{"n_layer": 11, "d_model": 256, "n_head": 2, "n_kv_head": 2, "head_dim": 64, "d_mlp": 1024, "vocab_size": 16384, "activation": "gelu", "norm": "rmsnorm", "norm_place": "pre", "norm_eps": 1e-06, "positions": "rope", "rope_base": 10000.0, "rope_fraction": 0.25, "qk_norm": false, "attn_scale": 0.125, "bias": "all", "tie_embeddings": false, "parallel_block": true, "extras": ["capped logits"], "init": "normal", "init_std_qkv": 0.0195, "init_std_o": 0.0, "init_std_up": 0.0195, "init_std_down": 0.0, "optimizer": "adamw", "lr": 0.00176, "beta1": 0.9, "beta2": 0.99, "weight_decay": 0.11, "lr_head": 0.00571, "grad_clip": 1.0, "warmup_steps": 385, "schedule": "wsd", "decay_fraction": 1.0, "decay_shape": "linear", "final_lr_fraction": 0.0, "batch_tokens": [32768, 65536], "seq_len": 256, "doc_mask": true, "train_tokens": 252000000, "steps": 5126, "dataset": "wikipedia_en"}
MLP neurons of a small language model. Each row is named by its layer, matrix (up: input weights; down: output weights) and neuron, and shows model dimensions 112-239. Each number is 128 + 24 x the weight over its row's rms, rounded and kept within 0 to 255. Numbers have three digits each.
After each neuron's rows, "fires on" lists the tokens most often at its 100 highest values on Wikipedia text that the model never trained on; "fires before" lists the tokens most often just after its 100 highest values on Wikipedia text that the model never trained on.

L8.up462:129153171111123146116144195096110128100085122136102115121107115163139159162102112114110122156151145137139130130158105125130134118123109124130139160148147154103143133135106108145134166135138159134124149149158138141140139144071097150131137105080106115084099159125099130124105067145117121136164152133141112172161144168123145103116131127135138179096124117105166132156082137125132162107108
L8.down462:104155138095119166138092128097143146150155129108153154182158161130092120160145147155129101138199153148129101133127134095145116149144130112113082109125117134155147117111119158154093142169104106101131182103119138085128114109107116134137106141114113150132176153140116142104120149095142132148113142121141112126120176083096121133166108140114136106135148145109154114125132104088131124140151
fires on: "\n", " |", " He"
fires before: "-", " none", "With", "\n", " revers", " "

L8.up706:173117148141145130158179168099146139158106120140167140131117149133079106096121083124130139108162128145136175142144107143133118133187074177183121120136125148090164123178136162125135109106120163144092114112140118123150142108117110092130142086090100117128114123164106128096106114129116111131117144131170124155148146135147126150128128100142070182157111130155114160112104130151141161114141
L8.down706:116147121116137126102094101125153164117147125110105095141138116117114102133139157127151105170245157129157085151147115069133097146112107097140123176098150098118063124179094121087117128132124116103101147150100103084122142133117133134141085135117142121109121133134135136155120098110121079139130169128142096115106163141145128124180198139134112130135138137103113173145136138142164126110150
fires on: "\n", "s)"
fires before: "-", "\n"

L6.up684:113111119152141097128141111148123125060088175100118132160090141104134149141123140117154150164185103130114140108121127117108121087174118093174115087104081146130108092124137176137138126109128149107131133109140171131122145092091106115173147151076098101129118129157152113123148133161098133144169124147130124142148127150105118144126137068141122156069141140119130139129159137147144125098100
L6.down684:153153110129121117154094190150140200114092105138113221135125124154145126136121134128099134147120148118140163119139106068140096137151150166120141127100099136155102162153110091136092126121154132132128141152113091106128179156115121125138110129142152138108098140112126158169138112117128090136098143127141117135100153104108136108113073119116079113103071125133150144139109094160130127113127
fires on: "===", "==", "\n", " ===", " ==", " career=="
fires before: "\n"

L8.up1:116145117162127126144096149154127139120135150100148117153160122120136155074128087116125119149191109134097168156125092142105080116162101142132079127127130148124121107112152151137138152135104166138104115132139152121173118087122123098152169159092135120092162197147144124144134115144111112142138133121131151127133142140140103169160130108122116142119152169112110170149091095120071115134120
L8.down1:127127121147171102099156140099160250124090150131133220138142157147149092173158118119125132131134099130135125134143136103128129149138111117155169131111147148116141140116085110115131125099160096130117156127123118105103164135103118161115123104160162134152115111128104146137164153126166109107081157123165119098122116098127155114107055161130099113086086140113106106056123136174169127119138
fires on: " |", "\n", ".", " and", " but", ","
fires before: "\n", " the"

L3.up407:130124151110181137194150136129157106101109121179075090115144140141092128144106101109116085099127152116103119146121094139151133099114085160101188146157100103103119095145152086112158138152100139147153109127138151139139117124138114151108125142095105150109165131138114107130129152116148103127133128113163110115146122107121139101151167128100114144164180140109134133164134098146083117135109
L3.down407:119134148113132097135118115115194084078123170137094112136105113118124135107112136162092134176136104108103141142146140140093152130136142161130052108146108139152116143117129139146164073085167141139146112100123115115120123098107137144147140142110140155127096123137151151113111146109117151155145083143119159153100134145151111128131132101087150123142139170132143145175119131124166129105130
fires on: "\n", "/", "+"
fires before: "\n", "2", "3"

L6.up401:096145154121151132132153138112110133094124111122161134116073129133086150140153084075128124109147104172093064112116143108143122156155121125129081142156115085102121117137104108156130108104080140086115090082126131085153115145111125121162173119093132071145138136108195149157126118139181099122143137133135127156192124117123139138139131134165113110134155164164162125127113097161139123142128
L6.down401:146148114131123109149112098127145060125101154154099128136132118162157122109125168119089111157115136103170135127141096104113164137148108108131153121131147117144169125127137116155130151102142139151113143180117075163140111113123126150110155132134099183118096150114114164126123135138140174141147154102110137154130141166161135130122140140144137121076141129139129166139116143119154095116123
fires on: "==", "'", " ===", "===", " also"
fires before: "\n", "\n ", " that"

L4.up117:091177134114121122125079143130132127120121142121137114121119144123128142197121114116113084096140139152144117111117118122098096125144098058114121113137099168131101086174086113122126123157130154083159142152116127088134120138129149110163093147120108103119112129102116106148146131140131110195151145163139148102168114136092100110118141093098135164070105124149133146088108107152168118087113
L4.down117:108144169134132124114161169121161119167065094089153150145141105161068111130140136101085108145090083112107111113164138121101155147115138129169121104117141127126094153107116105164121140144136145153089159110119101146104128142130120103141171130127100091130131159171147154108085093130120133126134130158160078127138156140103106130145101142148095133112099139092124119118162107126126198127114
fires on: " ===", "'", "==", "cu", "===", "ov"
fires before: "\n", "f"

L8.up269:124151123110133080141110154145129144091090179102127110084110168123131118099156148112137111159184096141120100160100135125170105117123106108100150141125153135127137094117141129114122128120151164128091083127163165096157136113126134138143145103121117099142114149126113120160114146171154103153184109132139120126155110133115073141136125139118125155136170202142127126116068111131162152120101
L8.down269:123129107101137115125143125122143255131103155140132195141125118162111123142146155120146135154108115136143113122130131095128141149137111108136135117098121123104129076141127115129093121115126125112149131148147126108112149116133116130146126129118127143128138134134127117134124114129127108143121138124106127121146105124127107137114003140146142142108119123114109123114101127104159123144110
fires on: "\n", " |", ".", ".\"", "\"."
fires before: "\n", " The"